Weights of a small transformer language model: MLP 2048 tanh GELU.
MLP neurons of a small language model. Each row is named by its layer, matrix (up: input weights; down: output weights) and neuron, and shows model dimensions 96-287. Each number is 500 + 50 x the weight over its row's rms, rounded and kept within 0 to 999. Numbers have three digits each.
After each neuron's rows, "fires before" lists the tokens most often just after its 100 highest values on Wikipedia text that the model never trained on; "fires after" lists the tokens most often just before its 100 highest values on Wikipedia text that the model never trained on.

L2.up601:516456522478507466477513555553516483540526460539449603399497412530515387482483409437549464514521524521485405463487560569506517453502469473585546507579519468505428493512519476546474573553608476527468408433545471464539522461523513504467465492553490508525543487512552474517491500498498568544482461553487381548452506541457549557507561511571527500435477457527501528511497486487602483555484491337462516513482503538561345609442549412502461541560449544487618469423523531554483525540482435516499565459523499397561493429501465386501424458537520442438486507523567523510536495441539516494
L2.down601:394495560552562479516476478537495461506492487439534485504497560498485580552440481595472526453485478505524579501525480489544415495479439503436512461427452572494490518523463464513547572475529576537463342497534543363527642538522572519559467498476547517477418487626546464502451563457511517490449411539510463483508526495491552448509524475551485382449498494535527467603609520516569486533507446494555512473472474518496529484496476421539497524544411607464498468552476565459452450452424611549483530545521425609529498451521561516544467488500432547465485573495442467539501478452595579476
fires before: " |", " (", " name"
fires after: "|", " Party", " |", " metres"

L2.up1731:504528562493498505488465474578531434486566491463550499492501509512528535468454542498411491550531472518506395488561486540453440457493503542449423534443477475495483401569455424499518474529538436496569506516560501495459521489470415483516429501524528483620472502512455462532473554442563436522480466496577529532553545481551435466581468547524570577512472538548476433572476479481491558485476529620413575354523457546409526533462443397495486517524511495453476540540576447619430475547554478545478507459504435458583477581434501424551431479542575477533461511430448427452469425463537430428
L2.down1731:510549500444498527440524469417492530544575650487422556543485470522506435550460484505471536491455492521486443490539380485658489550493527498453477529521496493542521414592445540615493538591567547501483528519458419484468504527492472478506463474520586576471563526434471515481467459400479397618541434430508394550445427428531547476497490539548438508501508519554492524498542446458508467401401543382446464298536490515536543477414535517544612460550483470531506446426601378523455483441557495475480535444530450486475534512473496420501505573487506472554500493488522415499552564457443536496
fires before: " |", "\n", " 0"
fires after: " |", " 0", " 1", " 3", " —"

L2.up1842:434507588593512414445517488611412480516539427530447546607505529437445501414452574569467499541443516477509532510551415450496564576544495541437456535499462496491517556517480493534522486445456485515481486541507522516505525515468524450551463494448503509448563451471529430468575489424480504538525419502493556522507482435546461543534560547387464538523475512522481453506418490507437581471508479524444627486548504585431486535363473433498547485518511483410412529525472518542497414432536415503572469483508443487546399595484545453501497381527530489416545394459469419490471443441511655488
L2.down1842:490606472452465563521499530430502561566407626529427524612454520486485471567458420459495408447509512500590495509487524540534371632482541540524523496578506516565592420559510479539495548506516613517463498533523499426497539522524415561489515497499541553503491556488597489478613407454533392552445473430518419567477475376435534499483461411528461560468443507532449502554551489531568491378432450541470517405461438497412533508468511573585478520527509432624494438423516475513511507415475596548468510482530414525493481471589484506434528523553466506463454495538464393420510589384584560540
fires before: " |", "\n"
fires after: " |"

L2.up1523:595530476592535373506457471540507525621594505446540520521474517389461521530407406435401517528478483528566446476449544514443484453557493583469452569472535451469527419438478423587523450491437449435586476471550476554510458555561489454447459515501506529480601583537481553452503555495580530539428406557484485499468502527551387551546522490535513566557507447517504499544453561446430513368464520526408519529574362470501544608465451474525477540516468389438581519503445525523452464415487552533523468433564572499471520515503508511524426420520551511500517550563604472444494412498477535480
L2.down1523:543521557619398527467463471537532540503469499561456417454486475589496501422464594470441478460493542507473411548606521566464518413501590575409521532448513523482453525397512468492551528473474456423493511588400518425467441457538557521457470494524430520450560515502601475512447444546448519448584452472514533545481468498621452430450480475546515494425597452500480612501464421459437426472506500479585530539462495474523537423530539468464493434555464516466452479420560467522495542503534421520489501554431515467505469516520465522434527516489363448555530514563498487591405546500586556527
fires before: " |", "|", "\n"
fires after: " |", " 0"

L2.up1421:512568602547518472458507567536484357505566537437474529520557521464530481488512547507511505539496461462490468582573526587459499519464465466486483482479505505487446543459526515542553562535526502510493430512508497487540469616490525438541496564531437459503535461524563599508411495434536475533484464476519541453512558482555453442498549383495476485536462537559470489456467493465517488533478532549515602460650510443445477462484504550493505414472493441403521462476557448524497478462480442456538555529458524430561433490487424508505413476594497571508427527452385531512496559548626545450
L2.down1421:436530536528481562488501486529547430459525562477468460577517516564493427521473497489499445456599473547533481545500400454525513618481471538518484525492451575606479434427603466481559478464575565482486582544437656448523462555477493528571534478422592521547467472504499440508482492482506525550565540536486617522566499416422497493486546458511477489518501450518534510498481482500546518454451440517477516447447519503354455496479590481492517565545492543476527496632518418503454483537580579509462572528470505568495403556536547522520519515450439439477502425463389465524408414491522479498
fires before: " |", " –", "\n"
fires after: " |", " –"

L2.up739:460529570482552498478473542581552503452605510515447493510512593486517491429421504583459438479417492536453493514601523483511565518535515632364392496441454481494564557563437491558462456494509469513553519570529524498428534472514523385555403379500483501599485563464412472471356511373514527495542467419559560445618499476561477449551494490582465482473449519517502509548539545415578427543452555602484551503547545461366501511547467473500426511527554582468483464548514414522486513444483455453490513479512475430512478537399494522459436519517558459636546491503442506448414508473443404461
L2.down739:519547594518547549455489605433584438561533515504460558521479567451500427516416444446446459497416450508539511488517491624536468621522539568533507507539433538536559520619469578515506573409497512487504471498534630451486455525482499534531571412490548493550475575454529496445512457461528429512437551504533430554530446399452479476487549503561664519555456567492396508505553378523533527495595499587435454481498528556458424462443587507519573505557460549558543504495524516538485492590453591391517451453551423461574528494480582531423500517573512559460478410516538414497520487530522429553
fires before: " |", "\n"
fires after: " |", " the"

L2.up2032:527487497555551427500554512546460516546596500477485507527548373517550406507548488502512510551439451474418488479433450526424514478494544558452442455469494472511531502452553501522463517529516534513433558532492506472528516488482452409498449431406440428636434507460466555485462549579530450534483517516498521345512534466511483550490529548478506508506507559462512518421514457452452563472514503541460493415588439463314294507570508542560414531532461507407494502456532489522489530570500532414500487591543477534547559499550556585475495462610573505580406460554463489446430489459534557478
L2.down2032:505444520592492511503538564534531492449454529553470533416515585424537541533517473472527572487459428484539539506503545545458573498562527592556449535520553495486504603392491489510507540488621430565486488528510523479588514484473447442435568554493546460541465511472478496468514461549516584485518573481448474566521499501466532557459483544524514476459555510437567511506534553504563396590440418432542435431571497404439570543445464555452445610520434599514535443477432440398472546537491588440614492594546577459455518539577496492487600564423413522479479494410565546463474441525542661506
fires before: "\n", " |", " Championships"
fires after: "\n", " |"

L3.up464:454544540511569476458469475574537577565514437568430513537531460494550402491489520425540536491495620525448449467437505495503420416568524567544519490526578491519464546489473497502503523550389433503475518377482505495494460531577483566385437493511478498621543508500467502476522489499471680446483462650522525488543490521516520505496448557581531480447452475463547425458462529490516564449472489503447559432447501498535491522484455400493445652508387537488543417433608562541508483520488530509483507375495475581563438536491572434473443453570443555474494433524558510485437462476505437586
L3.down464:451505420513563487534438586491464486469475527593543527435466519461472555563455467451535426463536511488542490521481574483503502417528571460514472497505530445487404496436558461497397501553570576554501510493499475494537508529589434559472440463438542473462480515443490485519518522540530370475513670442560536599462518448495536542503454496494474410436457463510523494463528463478442485502537492530492423503471471531496578531541522507472543482508458554490520463414506524414527536390397496476556411507482407389521561451514501545470443512569473500488466634520459499547486531456564483515
fires before: " |", " ", "."
fires after: "|", " |", " Total", " Loss", "\n"

L2.up16:557490490535524556542470428505488550524535532606442497532531492468580485512435487568491452546524514515472462536497530483509533492499463508519438450576443478454398483433511465470446468546535435519465453509458432428449539481547542501458535404499512531622518503529472517461409479497523477668460422516626487483481449467566441423508503437602579463487528469534529508577460471488496543476506416581522444413545502533436443514492544526517537475559476522487496532488554524600466411512517563486549572504533476514470546492521478472545489543623430461484538506488433510513514424369525489491
L2.down16:381398498501473573473464473593495508406540490552477461440536463438478499483569582478541429436551481512575507420554504661473429560488505487459530509561542568507510553508451528437579581378392522498532520413512519495490518527453418565443565569467531591400514432467487460476561541580503469476523535483501478558551518542426517607519491501424611524477560537519472511521457442470524498508515445534445394432469499536534584616510464449557443493531456547505441449484449500515469515482496458489498443562498507487477513525489556437457522529449425492499439438502445529534461516550518589554
fires before: " |", " •", "\n", ":", ".", " –"
fires after: " |", "\n", ":", " –"

L2.up1190:503526535474542488490463442547469439488544502448546502578500542457471546551466490580558487559438485486445602591498406475490414602540524510375543520451451428542520478528451420517489503472445461486696504536484453488524404541453489493545406493548556414483449517516517519506435548432552491518482414513563568537537522425554400423515496460531583578561461539573505524479472589402463523505447481668503567522580554504418445489514479438527514483571588499456443544421515466564519549527474425564548474507495502477578537608482482464475468405554596513540502451552431426481418481549603495489
L2.down1190:477558616495474538445432487500547528579429489545377525555474496468537421546472483523453415441517446533496516505533429512464446636510487570491505516568454535624500431578467546516506560431444538458507421486473583503498542492429459565486557427453547544566373541503575454472465440540550440515466528493570598489518493347453523399533545427563584565541466494436482565559533509480505473499478412589496470438513406534385463463435512574553552494586579486533552507533540502456439505553502590498461539515497463506550512522502468537420514464604507577448548360503493441481519615489539521547
fires before: " |", "\n"
fires after: " |", " –"

L2.up1125:541441502428542494497487524478427506565522514507476566476553550535508483494404478489609462524527513594409604458508509500500466480422525517445530433532485531442487474486428449514445450583441490526454458512495405403497530422451533445423489499482436482539496552476364534535475457497464525493462475537517468451490443484495524479521560463649521443478496537530521525485501442409431543523430464512469477497460531467477437495606465523552407461533526524537507477402534545533477455586554466541551562574498503524538561459501412517536540473535505483549472513542515523474455574377509478418
L2.down1125:486594601547490581526537430552547566428498589428493466476489476443498486499568549554490493441521481457594544493534615504465539507480497533463487563547571517537539446508471450512538515468437443492530581579470536394514559474542412541477526520621530584508509555496572590500481440512477627511538487482552458564527481513549609588504511461494537542581518498486537564415429504529532624398534415422499551411426476505514468505471473421462508576492455563530478457495586386556453489506453473411483518477441479539564450509505503454434558504552503500515523446481490535500434517528478427537
fires before: "\n", ":", " •"
fires after: "\n", "-", " •", "=="

L3.up890:444437521507496429508514518615494473525462521440498497477544402464490439465457506428478468571493573540461455393503401496492502327505338528490498466472529456523577555510527491545542523548503478485573582549506523533475549384485441436488502514566443503607483470497439483500469510382528470540503413477455471499532547527493431449558472616524491607451471493556533397471447466488534526516504559623471512451631610517448461594435459435463447508592475527456474411394499510487472544514562511533527457490493444555517528607541507516434433449569524492606479434544531499449468447395476483520
L3.down890:552491414443478561493547497475364491508600497503395474492488492482510467630472518492515483504476560404421446547548536464516493518587522497495481519620489458537549406497519431545468496588512385437473449559461452469443482448539439570522491507526469466437492471451566533452591549452516532514481478541489437552490469423489511491445494466510573538518560569511433512419514475525395490584544525396437606515494482556538599530504487545514576479529408500459428426413539411510559447533504562512494515583512436512460471508478562444531405490424482477476528434576523421529520523500448445552
fires before: " |", ",", " ", "\n", " place", " hold"
fires after: " |", " ", " Total", "|", " –"

L2.up1405:552427489545547495500492447477437549545503547515507526463565526416498499497484476549530599508475491576483563472403554516435549456591537533481480480438442427495411465517483472500461472554424417576537448506528518628488390429445551446461516471537473495451459548549412551476470585545535497520477458497444507460492506563481472609441586506474468480542581422473486520482512502486413565429548457477512470514516459492471549547506484529580528535495440367466571489632423566481497371585476467457538523477506423528424592447548482500469502505565560609479509517577468495513486349440569404481
L2.down1405:534461432580514475572498459447536533475502542469553455474482452455515527461575565545535613608505462465485576542453480457453581476479449449453470502488495531563559528414479471391547482457507517592557561493526482555462536479460556484502565509469454456470512534539359535529498551394426575520507513480539477422478433483554470502481460508436458477585576518451512505476487513505476565482551478523537463509627569373485605477469429547451437479453499376426474464534463565503504392558537439463454493446495507469442457469564517500512517558506540552505469538492485460457501453515542525498
fires before: "\n", "-", "|"
fires after: " |", ".", ")", ";"

L3.up378:546507473446544445526539511585563547536550411486501464488501495513488566465483539426491469534540577538545470402501556455465517467559434587451502469492580502467502573496506439427430488577469470543470548411500444491491483419537469468472440387553477488517484502536536483481481568459582523470502415535546552531593518498479463546566466516617504475543462536482582488534534489479542566554490399507423536494391552615558412530421447431502459447542408549454570502453544498548464522561462549589541536502548491595530518513466562453461441464528493571467471528542561476501491428405457459530
L3.down378:569498431483447523530539574477456441425479492545424508401487531437474424615526494504532456453483537408525428566423519561473496448547571427573486401461457489508459505549508445478470513436459538387523458507476460488481466593354508462446509487490493539626492508544537466491549580525422521539524510458437521552432569522482509485381510506477465579468490541375517459463540474481492517515509548432494451450527536483460552500427537434475626460518454556496450486499516491505497506437525433494536568475477504437489486504542480503423494476496461584432390503477553581647513560412432416576
fires before: " |", " ", " (", "."
fires after: "|", " |", " Party", " Total", "\n"

L2.up917:572464542525577430461438536648469457561535581462503578442582556423519579548427459457425416571450575475452459470494504534466463396504521542425480541514448517495483410560554444533495481484480483453547466476498473464465538513564441522421482536501524463683529484605598483536435519554502554572477505497499496432469492523514518581458486466505491553561523506561456477449437508473477619445511475512537559492453477534422461543510438462405574531500466485548502601493476509565499469500450622427450568521507489516523473491474554482552500496500527508547451537539509452436432565556530362451
L2.down917:407616539364545492479421462467478475543430402488434492538521489580551375462567582509545566509467541521449496471599512497529547560562459514577411528549536541483535570511451538453487572598577590466472449516532478485513462467442531495547436438467480573458538465505544520499483501434452498486510500526475448361534492457530488424608563525586420570441561496551654567490528452507430479510531505503513522420583467569497491463591493459502456530533465620365526472464510515436466463541484506494571503571479544494500462483476476493510430494502476479625537495541566523530472559504531567566
fires before: " |", " 0", ".", "\n"
fires after: " |", " 0", " "

L2.up1253:635442441470496521475557477539514503499550508506443514482548494460541511519469510509447427524578517463507461499436509482475448357541550516401485493486586447431508551486550463485547488549447463448582469569511456563557491515516471375515490414479500430541448479596503434539493508510550570469567405536638580509515610529507583500487454540580582519564513479383569390466460519574571531542463471598499506506451514570498489564413482345489433568450525472472527479507550556573523578475501524436532544492551468513668505515481499543460476526472571522491422460465502472446447419536558533418
L2.down1253:453465517360512484568503390437529436551523515580461420535509506571519473537541421525444447455433509492611477551530533503624586540513522489455434535423497500543555489640543530499463551543546562455472525503484562487352414510441432468576441466354525468514425463525492492561520513442468469515514492539500510539562543492470522529533523529592491529426524514497530518515501481577449527510582499550529502448428545625550439488445466421506441464486539538474540491473513338464538471527484491585541551573476406457498515560508515506608467493560559432500432488460437444528363510503515635496
fires before: " |", "|", "1", ".", "\n"
fires after: " |", "|", "\n"

L2.up1413:437509553523520493439496368604535456507464549480602500516485572484456474447444560507461539542472506532537504495514432546532584485522438573482434470500476388573604468499568486531526538500469526466554505471548526535522389485428425534475520521486501537508444474478447506465502565410541444484537444501489492534485526511556432456621581603498554545518503562544564406498418488514444569460447485555558519495549493535438516562414529391517476545469397418521456465535549523578469606531590450482506467503533499506524519592422524500539466585537534508551457408455494378506558425524403557422
L2.down1413:484559529463464535450513400465514452533527625471474511551482578496548476519517442542486504387511512516554519521589374509621445521443421470538488444570526485547539464513488512563554502452472535428547504501525518391442398513481459508546546601501560579478613515582495527509605526455503375503464453513441438515421446433537586413573391497492520555507514551546377422517481490488498553501387484531510547490498536588384562484496498486529462419470457434536490377501490455535505487513427506478484503506477420538520499529500474508482527581440473490512502484564480469498503466439449612505
fires before: " |", ";", "\n", " –"
fires after: "–", " |", "+"

L2.up353:506581592510484478522478487546483507486469483478571527514584649458494496499494525568492547515437579468533577498455344489517575553491493491365415484447472451569519508549441420497472437504466517469520521466504475543387487462494569584538420541550566523522586515542468483422443532327508528556527552481510464433541506481548444409541485499523493516492566468530511520541483495502579495489459460465469511500536570543407521501487433515548525460582599548462451444446496504538481517424526440496573491570495370475520439530507462427463490546500536516598516460553405538519537551477520478466
L2.down353:520583573464603543450524536450452543574436506554454501492530484526467504499420548479470484415501506508543503542480524451523521608436424524420533557531507487541458518558479508407438428447473520549429480487520513528509410590493501543425477476457497616571433465610508465436525508463575472439422515591518616562552462490462498493516595469454552494537443510449476474541586535497561586496418455509474441517469449594430463494544551452584561481500468518537543494500461586514481451532527533494512498391465411525415524547521475557509479502617497644467484568556574465559507431409495485550
fires before: " |", "\n"
fires after: " |", "%", " ", " –"

L3.up463:540527568465596465506520632559509542514537424585439554524510546575509377525553531358546424573514519547397485402477479462510502406518491486458512434592578496409528457436459563597450522552532457547434468380530485534544481556528453456513435467509477524490514597531534547529453534476507612423435472544636533517484525470525513532509455534600475485582466548580582529485494610602528478566457536523397499562469508527547421537613466522475445508545444518469537469465499516536483467546419444470512569487491527518651507491477521469536380497550512432511476536564587554520409501492531475525
L3.down463:475519425541487551521469559517389555505487600491485541454503558507567492577471438517439492549496514472501508474497482485496511497505538528454510557473515434564450484511490511370439560463466504563556428546508459487538540566519422545568450492482560442519539493468524530488521535553484571521498498494552550614389540582442609565481454504498466464506443449603433488590549470602504444568446549423488477488465546471459535463474441407524340492444507504507608523534531424562420468393522498452493426451451422477517489457561471446519435469599553497568518543444524537499520408445516481523
fires before: " |", " ", ")", " (", ":"
fires after: "|", " Party", " Year", "\n", " ("

L2.up902:485498502570584505394518441508527497487528545410545542554565486514454440580506579507501441407454476471469498549495448503490554482496513528475522460366555456513513552487434484570502533599443421526527457507560518507508453588468462454542513511421509446496450450573514546540492518554540507564524465498512619438515574445597473514515570458440585445497572533447577519541468465439416474588530537605513521532549503460361472479452484449495527492552488469461410524590565396512478486464531478496586519490448512475612423542459448533556420453574553453570481487436448489471517480559543551469
L2.down902:502542588470610636500503528507556530430447525475442494537549522479488418466497455573599445517511437488515463456489402472519489546549484535496472494545475539611478503531541491473514559516514536516519450484487585517440503498427417542593575559480583565485464468485523406519415556510496437471536525460494546546539507356474491423536498493430478514567564437510536569440448492502559481425549494591459511425551421518454393488444488502485517493617466453537551388549543466474421503508522537497567551549431460522427484560505506517527421513546546586516578419441419430529489541437576561422
fires before: " |", "\n"
fires after: " |", " –", " "

L3.up81:588601544469509388439480454662483561547446529465485511600516515478498517552447529480474406523582471459501440547501555439467441469571491519547509442504500564488450486459509514463539586498448524459524540531478572470507473498540435556506545469509578474559524487621511494516442520511560484528515392495604542422605487569484533451520451540503439447591474407523510406492434428471562597419537422493533498445529458479434434565425502450513514476549553435428441529489443595566510474522479516485462532536511478571456501539404510445504469411640518537459536501471396491498508503527518539506
L3.down81:484544599528523501464536538421519404519367412399582517517504507506442487570475544534525477508436542460508539557477556427480574474459523530375479441466569479513448523541555489496573459502520497489473447521487472500503466509587564419546507451423410378530508490493503423504479492504471479526514611492501571385456422499495520584533497514456421542531601495514465551456521512509561533515573505516455535501535470470522483477456608495497561539575518579355447507500450363527508601385531622495481497515467530554611507509509433524554493484516529465543502544494496522468610495514514463449
fires before: " |", ".", "\n"
fires after: " |", ","

L2.up1579:470492582504538516469501385614477476517527534451476521530547536455485596486502549505366552467536471557443459490563332530548478447497495504551494500437495501538482498544496464506563441514485510491556493460539461459489486415409452554477497453512422464520478449440478513464476517459540494533509469598556474518454508490535511466548440542553542514455518553519518466499459444454491537480443517618396522426463490622436520506429490385509526575435447487443485504567590473536492460530547493527433496457492525511539473554414548539523470501515468530514486405468449381514448392429486449432
L2.down1579:493494525526500529392460420501445461509563658479444467531525488482613546538488507611514559451470474501516511534482461449593561498535495492433495556456428464550491438564488472565527553485508503578553542448474458421468469582529470520479473514503563590391558534503512591521493536516492439577563513414378381466470422426497566464530471511509410517548541474631569512457515489391522490500404561504463557438583527495483533504394525502558580471507474448402536419426479448503419469470461490506545492459485485452439480499518501453442548586458523521551518444435467427502519551499493541462
fires before: " |", ";", "\n", " 0"
fires after: " |", ";", " 0", " 8", " 6"

L2.up727:393471521519532500591506412485488497529448558582454468489482517567480527497442540558505460566417447452536483525453505459474485541587545504498366453497514512482444593440589462602468447494566487504618515529513554451522502502493527511505483477468450542492433506404575435468463478489502532526461394484619538506495435521521431534543461519495579517521462530498479498577472509535342474442526411611533611527533464455432430500499467460536419562551562526598541496545481470502461483552428481520483481428527443502539574515434486506472506515560487430467536432470583414476433465583503639549
L2.down727:528514558617495518518424545454528527505465544470504602478501528519519511492523471459493373433522562464487560424521574475444414490602613520596507552481476514556445442463448511449472443460543490523510481540457529449555525491520534422539594475517451467431483546473488473521521434537544554372535502500542471565562476566503519434496511463527538421430515507451489527610485539464518601480418531411474429523476449519504407479473468588492508575599597526487476544632563551500469499555552438506503466502551522458467540524485547555403567509485445552535496533511543414511501470541582516430
fires before: " |", "\n"
fires after: " |", ","

L2.up881:460510522525588504439416444572558403497566438450596480649554465434472487503530588507491520507446407518496440588423477569536660565518496551508465479436484447510519533461500458501521481558588523517490453514526430479571489557376547448501491413496405448455472490572519574456471457450530505531521438504514549446529544450611358500526528528473511461513533474541539464577431496467506533567464470557535593527641535528408463467540555462463498438547489517475524450616573513512509433529507417558527472495506546501602521522494457525465460506530492517553548445404421553485458464453510502451
L2.down881:476488532457561542464541502467555459435439577589501466593512482484532433485510488515524469497556493455545418479518462503479532582428454468534547472477493603590487493515524522450564555578591541523437517497410589566457535541441433490517557504457503542603493488496477376526444574508487392564566484512515575565588477442441541437558524458466513563532523532497546553536437518519474517559475434635514513426524504497416460427580547457397488516519437509493533471598555520478478472559497527477444536546412526526435478632470446477561533489496399505477570368500418468581492521481511509519
fires before: " |", "\n", " –", " "
fires after: " |", " –"

L2.up430:491497422495510458517492467627474468479549616447584571543564520476629573441440475492516544561495492550521503455574470466440469422556465585522442480444530475521558634443558455513586483535490471425508531483543496504505515485523399507425478448484477537579471499474483475490526547504558518565460415546563399533550497525472535516591455660500508517526532571495489431488494565497558492465488470618503537451527555580498459574397410416479559588497475576426451462483534534511470540480509524551527464472507588554480532566452602498534474491472505455546493510556465517531495448432469464448
L2.down430:502554503510552460551519480525528468522400588478489505468531541538543547548536532513442587513481553572503559460476478420555520438522464512488435473458432426496555479539503508479490502575461468493473498513478528531490337482499593510439436565555500451501528476534434544526501505482506459575540438427507517555466458561571473418537524572565433492563435583503558454505567423473450446488421552538528526424529599568475475470573489474515495426512466501500442526427468499486540476453510472542539497476522497580495549508487519429503484571360446492577454471540483462534473475492411553400
fires before: " |", ":", ";"
fires after: " |", ";", ":"

L2.up1295:495596563533533480515440440583474463500566437522534539477575477461482550479472496474443534509402475496615471516553465519505533524548501569493429541471442483499425573512499491445477464500486487523511471519508514576433439554524485545483401501565539507489623538576614481480483435401507564472505478577552520609484473508476518485522522596516502478470499507566501492499461470480517535515469526522458577428560510490541474510424456491604553528561439452466519541563485475585415424423564522519569462499496457495581445494463484433580415491528550517549492527402434524523511424418522558480
L2.down1295:477528603517494519485519461441562607545516603571527499525416488508536544550411499477509405459519470516514493548559487514419471547483479545529574517526524484595485524550554477490466447488430516527465586527457556506529470555477336517517583457547493519553462557474506519518536405504510441498501567434498491576598476477470520479509438506441503506583409447486449519526526500520505505476477492488557449446564554532511483455522503589489512543572521487530512445557553463475490498524511604483400481475516502504483515519543503540403516526408493503572491499467499454528550531501565441499
fires before: " |", "\n"
fires after: " |", ","

L3.up625:469581523482558442532520525552531577514452522505504599469420572418560477482390463556397470523540378439556419482509547366500475488554450541524402499440513523427452508444488458515444454483537505484632460489559517475493492474546458485483440452494500415439583471548461538506547529521619464504451439493574544456499469545540562433562507503472538507489411495511503436520508486543407546399600465546509514491481525566483496531552471533472442486490505509560519504500513509509513515624420429593393524456513445554494554522484453528555455382478500506524473559488536515463397478600497508504
L3.down625:595466570482475518535462556368595414525503570467458493456538477340478482559501478493520551409525399499473573526447511383472513545516632527449507495538479520493500474460460595542537433467423372453528517507434466607533440483477510443566500467482470488531438464564500535485541402494605449468549475505438542497508596498499492554485500487531561478425519544406472497495455581543430479520493497516519508501493528618469454536490553462463648524455545452491458558500512515480569506537536531526563473507525520551470497388526404516535494524533523471481499529508548412394594521471533596468
fires before: " |", "\n"
fires after: " |", "\n", "|", " to"

L3.up397:535556489482527466475519557487545455517503426476533451487547393551554592482439528560482477568469588499407590371487548402560455487570411647435514431440439525422559502456420454520528532520422492510549560488490445461573479475513589442528453453497473507559529546488336545488369447462553498547518435471508465481519451470464514513512414424578551536534515545576538474485522491446510537529475438492463559409459572630446504576450416425532450470566518462443501479331543561519464498566471508528548493499565487535576523428387540510486497500448568550585503519615488414439461520488492448515
L3.down397:452401406489497531446553454523506474502501559337487547423499500462452477466526473464488508561502476504463542527485529571442559414602549489461590477476453484563521558529561511599482462579538493425495528496524475493560468502431578411491511560578489543606461501566538497537470427569476465559472424460485511553506524599533587496471521568546521562512505523543610525456431538545471496596438604459554446494514419461504476583545478487508625504510506499470498514388453554532557490498530437440569550528523532457570453542460420412471463430510542545490429455421502633558542428485520530549
fires before: " |", " votes", ":", " number"
fires after: " |", "|", " Total", " of"

L2.up691:529452510514562489483555476454545490517568481420518532437411541450522525531556519479523578565485455514481603460400540488484554530561580480462508548429488459449411499538467489467517528570422444534543523434511509641477367489464504528499558470469452442443450549440428488489452524532513524530513516475499585432449528562556483598528613511468539497523559515472535501418479462511417477430517471478509427567531425481491496536486443518602491565514435406554620515564479560492507399586458514399528474433553435504462542430597477479428497542465589567426476538526528548536500348528528334439
L2.down691:564396481530419536562447443527500517478565573467521467514458485405517553441449519578580524522477490480475545524525550440476511447423469472487478521524476594542511500454474447397513486455514543515525498499492593533515526509458570469544573467487552475555504510604373526551398557450498563592499483486539479434509586501506438508480546526459448529610494445440474393498504571467502557564635545526492436567509531464411532528482531568479407499531475394442475458490435506475494439509554485517454507482491511504463521450525560514493502513530535515453499539555484512537507407486532494425
fires before: "\n", "-", "|"
fires after: ".", " |"